{"n_layer": 14, "d_model": 256, "n_head": 2, "n_kv_head": 2, "head_dim": 128, "d_mlp": 1024, "vocab_size": 2048, "activation": "gelu", "norm": "layernorm", "norm_place": "pre", "norm_eps": 1e-05, "positions": "learned", "qk_norm": false, "attn_scale": 0.0884, "bias": "none", "tie_embeddings": false, "parallel_block": false, "init": "uniform", "init_std_qkv": 0.0426, "init_std_o": 0.0426, "init_std_up": 0.0426, "init_std_down": 0.0213, "optimizer": "muon_variant", "lr": 0.00891, "lr_mult_qkv": 0.7, "lr_mult_up": 1.31, "beta1": 0.95, "lr_head": 0.00777, "grad_clip": 0.5, "warmup_steps": 200, "schedule": "wsd", "decay_fraction": 0.877, "decay_shape": "linear", "final_lr_fraction": 0.0, "batch_tokens": 65536, "seq_len": 512, "doc_mask": true, "train_tokens": 448800000, "steps": 6849, "dataset": "wikipedia_en"}
MLP neurons of a small language model. Each row is named by its layer, matrix (down: output weights) and neuron, and shows model dimensions 0-95. Each number is 200 + 40 x the weight over its row's rms, rounded and kept within 0 to 999.
After each neuron's rows, "fires before" lists the tokens most often just after its 100 highest values on Wikipedia text that the model never trained on.

L7.down203,241,221,252,265,201,268,217,263,217,203,154,147,240,279,227,163,216,124,257,200,197,205,177,208,108,189,213,192,172,186,233,224,114,209,218,217,209,180,214,230,181,178,249,245,218,153,193,169,207,190,178,114,180,212,109,165,163,274,165,201,177,167,227,143,197,211,191,243,190,200,167,222,266,205,129,237,194,228,243,211,206,242,166,234,137,262,193,209,162,150,251,155,208,280,225,230
fires before: "d", "unt", "y", "g", "e"

L3.down286,269,233,222,207,148,124,266,247,254,271,187,230,168,175,215,222,219,199,214,175,169,173,154,237,224,205,214,207,166,179,176,184,187,230,202,189,213,176,226,162,160,279,199,115,219,184,185,148,174,250,150,182,242,182,279,176,269,225,244,209,172,171,235,195,249,208,232,168,180,239,154,177,162,168,61,166,100,229,279,181,224,228,216,102,160,316,194,228,213,231,211,217,250,170,206,165
fires before: " |", ";", " 4"

L6.down874,151,199,136,177,198,182,178,202,217,215,147,221,147,138,293,184,168,198,218,277,204,207,184,188,227,212,155,285,185,224,176,205,227,152,201,183,186,254,253,156,239,220,229,205,212,183,178,251,239,170,166,283,204,205,183,160,225,184,82,179,216,199,146,167,240,209,223,165,193,255,200,203,247,136,216,148,267,265,254,164,223,304,201,207,146,259,217,211,173,168,196,161,172,242,242,122
fires before: "s", "d", "ment", " of"

L3.down382,258,217,172,206,197,231,149,199,237,170,275,236,171,197,167,204,104,173,234,261,161,109,198,185,171,142,230,236,223,183,109,307,251,229,171,220,138,168,215,227,150,209,199,181,193,147,217,143,161,217,214,221,240,204,152,232,192,190,171,165,190,163,203,197,155,220,156,234,203,157,239,171,100,174,143,188,141,202,269,204,171,206,171,240,165,201,181,240,252,188,84,168,239,212,207,182
fires before: " |", " ", " C", "id", " P", "ue"

L3.down863,175,204,174,246,148,233,172,265,215,135,173,261,179,160,127,217,217,297,208,100,218,264,189,168,160,229,180,175,172,233,235,254,250,233,158,218,189,195,197,214,156,238,170,126,236,115,209,212,234,220,245,167,242,189,162,217,232,193,205,238,197,177,215,175,192,272,214,162,220,235,257,188,221,240,197,276,221,270,166,182,203,253,256,184,196,216,218,206,165,239,280,176,158,127,189,216
fires before: "e", "y", "ic", "ough", "r"

L11.down252,294,220,227,185,156,106,158,178,117,180,236,155,176,179,209,178,223,139,220,165,304,136,140,176,264,124,220,175,232,119,147,287,208,201,205,229,171,241,168,194,235,232,180,239,239,199,184,207,215,249,174,260,192,198,192,231,150,222,178,197,185,194,135,218,178,225,147,185,146,188,158,196,230,288,207,211,170,276,235,219,228,224,153,208,171,172,175,152,184,173,226,242,203,288,213,216
fires before: "s", "er", "tic", "se", "p"

L11.down832,208,253,190,166,200,206,148,200,183,153,207,206,266,227,231,154,218,234,186,186,206,181,169,215,190,180,165,160,193,210,245,167,240,208,237,191,199,134,262,250,143,210,141,184,183,218,140,179,272,178,223,133,243,311,197,192,143,165,178,207,175,251,185,205,207,177,198,159,179,279,210,219,241,228,152,209,297,224,178,188,213,243,177,130,185,198,165,171,249,162,267,210,133,221,186,195
fires before: "e", "y", "ce", "ation", "ment"

L2.down113,254,245,177,164,209,181,175,198,169,159,196,226,245,180,192,149,111,207,246,159,221,162,267,126,188,239,165,134,259,131,238,219,153,181,252,253,156,189,174,209,182,141,191,136,190,171,178,181,126,216,164,295,221,210,199,162,203,209,143,235,157,147,287,207,206,234,156,213,223,156,267,270,212,224,232,148,211,245,217,206,117,211,238,208,211,219,163,234,152,179,211,146,216,209,223,193
fires before: " |", ".", " of", "1", "_", ","

L3.down313,222,202,218,187,289,200,173,202,280,92,192,254,192,196,192,177,195,261,203,135,141,190,204,240,224,201,229,156,160,240,221,184,183,251,203,230,244,185,128,129,214,145,245,195,162,258,206,237,249,179,154,200,139,230,185,278,92,225,220,185,137,172,148,184,179,242,200,292,260,290,196,190,273,197,183,177,168,286,213,243,190,188,173,214,152,191,292,120,91,190,251,136,188,212,181,226
fires before: " |", ".", "th", ";", "ted", "s"

L8.down194,149,169,260,131,156,165,237,223,194,146,223,152,185,221,191,151,188,186,230,157,193,229,238,241,244,212,196,168,175,164,210,245,207,215,181,194,189,218,222,175,192,197,211,179,254,132,203,258,207,221,171,111,178,190,262,230,226,280,126,212,213,177,170,188,155,222,168,231,158,203,232,209,245,118,177,201,158,212,270,252,196,292,119,153,155,139,202,232,186,214,214,218,157,244,183,246
fires before: " |", "th", "age", "ol", "en"

L2.down867,164,164,200,196,227,184,163,146,309,158,223,255,184,148,260,209,174,277,231,249,211,202,207,206,251,187,275,170,166,173,215,147,197,211,135,187,161,191,199,260,259,143,260,133,208,217,136,185,227,265,235,137,207,142,223,173,225,139,158,228,213,223,242,171,183,138,263,184,273,215,156,135,176,163,174,129,215,158,194,166,190,190,179,212,171,171,225,215,210,204,219,186,207,212,246,255
fires before: " |", ";", " (", " –", ".", " "

L6.down125,123,177,268,181,212,143,258,311,116,195,194,183,174,209,177,193,206,161,218,274,258,176,195,178,227,182,308,81,131,228,233,197,184,206,174,191,111,227,190,251,207,207,172,209,284,241,228,233,212,221,192,208,139,208,262,202,225,261,178,250,155,174,210,186,190,242,190,184,232,178,235,206,161,139,192,121,207,151,228,159,132,133,204,218,193,204,154,172,260,238,239,251,243,198,167,230
fires before: " ", " |", " V", " hold"

L2.down333,294,158,192,235,175,117,257,216,208,219,279,147,205,212,172,242,247,159,172,198,209,190,216,189,213,245,299,272,130,262,137,128,178,195,120,219,201,262,156,180,123,188,174,208,233,211,184,198,227,218,236,165,227,210,187,140,198,136,281,213,104,193,216,193,197,205,197,196,201,210,132,214,216,193,112,183,173,194,142,252,237,234,186,87,255,245,228,209,127,205,203,199,275,235,213,216
fires before: " |", ";", " m"

L3.down898,248,218,233,144,241,200,171,205,241,181,171,277,182,180,193,150,160,256,166,183,159,190,247,206,199,175,220,144,177,131,192,177,244,89,142,248,192,183,198,239,265,160,186,238,120,179,169,277,224,127,178,186,164,216,256,216,241,236,153,193,161,229,171,156,149,96,298,202,163,153,102,251,283,236,198,157,168,135,210,182,154,232,201,234,153,188,251,202,150,183,201,150,244,172,203,187
fires before: "s", "/", "qua", ":", "al", "u"

L11.down490,133,133,284,259,219,150,269,209,228,199,253,252,267,124,201,176,208,167,139,148,168,214,194,208,179,145,238,200,222,283,89,218,125,188,220,202,170,170,234,213,203,248,167,174,173,152,188,205,152,152,185,226,237,200,167,221,175,214,300,248,164,287,193,157,213,204,146,192,193,170,186,213,160,169,150,186,215,210,253,176,125,145,168,208,144,180,234,168,237,223,182,217,231,220,220,161
fires before: " |", " ", " /", "n"

L5.down829,194,233,235,187,248,148,145,186,164,239,201,107,215,235,172,169,259,204,225,129,208,194,260,213,95,235,267,191,200,199,184,245,153,163,210,167,208,218,244,170,176,141,122,213,185,166,254,154,184,282,268,120,213,193,195,183,150,179,191,127,173,215,185,202,186,181,190,181,206,179,132,232,279,246,175,234,187,179,166,217,177,223,198,195,219,124,109,227,222,266,162,180,216,122,260,207
fires before: "ed", "ted", "ing", "s", "er", "ly"

L11.down708,286,193,227,157,185,184,173,272,233,209,181,200,256,169,202,159,210,125,218,197,223,230,190,217,169,200,273,237,147,163,140,260,170,258,205,173,158,121,218,179,182,151,205,154,152,154,204,258,219,249,240,168,207,211,189,209,218,217,190,225,168,181,247,177,207,138,166,145,222,235,209,262,262,196,225,154,167,197,207,230,218,210,206,148,243,199,207,174,239,227,211,201,151,146,249,269
fires before: "|", "as", "y", "me", "e"

L8.down698,205,178,212,236,220,237,159,276,222,199,251,201,306,138,165,176,228,219,222,147,184,210,209,259,202,205,194,202,235,244,218,165,202,264,159,194,228,164,176,183,245,264,209,179,190,151,226,232,237,245,170,148,187,153,200,203,214,270,175,183,179,137,252,273,200,145,267,170,214,185,192,248,231,164,200,208,289,254,231,182,220,152,131,155,155,166,157,200,209,241,278,283,182,149,169,153
fires before: "s", "li"

L11.down52,201,209,134,162,198,200,206,199,164,183,175,176,228,82,152,248,185,136,226,202,218,254,199,257,154,170,122,193,224,136,131,224,234,113,130,265,162,189,175,230,186,250,165,226,224,229,182,185,145,190,214,151,137,184,159,185,196,188,179,254,243,135,233,144,253,220,177,213,238,190,196,191,168,219,179,171,244,169,132,220,185,136,213,188,259,132,102,161,246,236,180,247,172,199,123,144
fires before: " |"

L2.down315,288,193,238,203,197,132,233,193,159,170,186,220,230,209,169,150,275,154,145,155,251,223,181,214,117,168,146,219,215,167,173,169,137,236,201,254,88,183,172,270,230,150,215,143,212,155,235,115,185,198,266,260,98,210,172,195,150,167,189,169,147,207,220,176,224,141,248,217,171,206,183,211,228,218,264,154,257,133,219,194,259,196,206,173,166,156,229,235,236,249,198,135,203,133,179,243
fires before: "s", "t", "ure"

L11.down686,171,225,165,201,181,166,218,180,196,164,207,209,127,199,198,251,138,194,166,177,217,175,169,242,235,199,188,220,154,218,245,230,197,176,143,232,239,166,161,128,244,129,131,257,201,213,144,173,138,221,116,175,238,188,193,245,217,254,192,269,190,216,257,230,195,167,210,211,245,258,170,183,218,216,186,155,202,202,239,198,275,266,285,139,253,135,217,252,220,180,166,156,135,231,226,216
fires before: "s", "d", "ment", "ev"

L11.down209,174,219,171,244,229,107,243,235,170,229,160,214,201,210,241,177,151,242,190,222,154,160,225,162,165,179,154,190,269,195,186,187,149,141,200,208,170,252,283,157,212,197,235,199,263,240,185,192,164,210,185,214,199,219,204,257,172,166,140,140,173,237,195,254,176,231,215,236,241,197,223,201,213,218,202,190,169,232,144,195,175,223,180,199,155,247,206,211,181,195,152,212,148,200,185,194
fires before: " of", "s", "y", ",", "ic"

L8.down83,263,228,204,226,216,186,309,224,247,216,152,188,243,149,239,208,248,140,163,211,168,216,138,132,136,131,132,181,170,182,244,173,250,231,209,196,208,317,295,167,206,195,196,195,289,253,219,208,102,184,232,217,227,247,208,206,191,205,180,207,240,178,178,214,141,264,129,129,215,203,208,138,234,224,196,148,162,248,199,201,193,225,218,191,202,261,205,182,274,253,181,249,147,130,175,250
fires before: "ed", "e", "ing", "al", " "

L5.down687,218,225,178,232,211,143,174,195,228,205,215,167,283,198,221,262,158,248,201,171,250,200,188,263,208,161,160,279,240,190,234,167,173,157,155,192,205,172,144,164,175,201,265,292,245,243,159,284,209,253,266,148,194,202,182,152,194,125,160,209,243,190,273,205,207,174,167,171,203,176,187,225,193,167,141,199,201,207,201,130,231,198,170,195,182,192,109,149,309,219,194,236,234,276,224,184
fires before: "s", "ic", "ical", "tic", "ia", "go"

L6.down314,160,304,179,230,212,180,249,147,165,171,221,240,129,113,246,175,216,134,165,164,126,213,263,181,233,234,276,207,187,152,230,136,222,219,250,145,240,202,185,183,192,158,270,160,227,171,186,196,218,210,211,165,145,213,193,267,145,217,188,200,219,192,269,167,169,181,191,237,204,210,250,273,274,179,202,163,142,206,264,212,269,224,199,216,192,215,208,211,165,250,158,167,155,211,174,195
fires before: "ed", "g", "ment", "ence", "able", "ing"

L8.down904,281,134,224,186,159,190,169,219,222,219,206,167,200,136,183,160,139,172,144,229,177,244,186,276,213,149,185,157,159,207,185,203,192,162,183,271,202,225,206,176,235,197,262,156,258,229,304,272,157,244,198,286,154,172,182,223,243,267,270,136,187,174,252,172,203,203,180,195,143,157,76,164,176,166,139,168,196,143,206,144,263,161,226,195,146,178,204,240,156,244,202,204,178,217,236,215
fires before: "s", "se", "ne", "el"

L8.down929,139,241,169,237,211,170,157,84,195,159,190,221,216,231,189,163,223,127,199,203,254,239,143,188,188,250,213,182,214,131,267,230,223,166,176,170,190,239,181,221,204,157,188,235,242,277,226,216,215,157,201,216,191,164,179,217,283,165,174,219,183,266,262,239,247,237,186,203,215,156,169,201,285,200,179,235,287,167,200,168,118,112,173,204,167,186,221,179,234,232,193,178,186,242,200,143
fires before: "s", "al", " |", "ed", " of", "."

L8.down470,270,200,164,167,179,182,159,302,280,211,198,237,155,197,266,214,203,165,212,173,240,218,251,156,239,170,201,142,181,180,249,173,130,164,212,157,223,274,158,175,171,225,223,214,187,193,183,181,230,216,162,197,210,193,169,195,217,270,153,184,252,226,206,139,194,182,167,169,160,174,211,127,160,195,260,180,205,123,164,210,196,197,226,178,261,221,179,185,296,172,169,197,192,199,159,159
fires before: "ed", "ing", "la", "and", "ion", "v"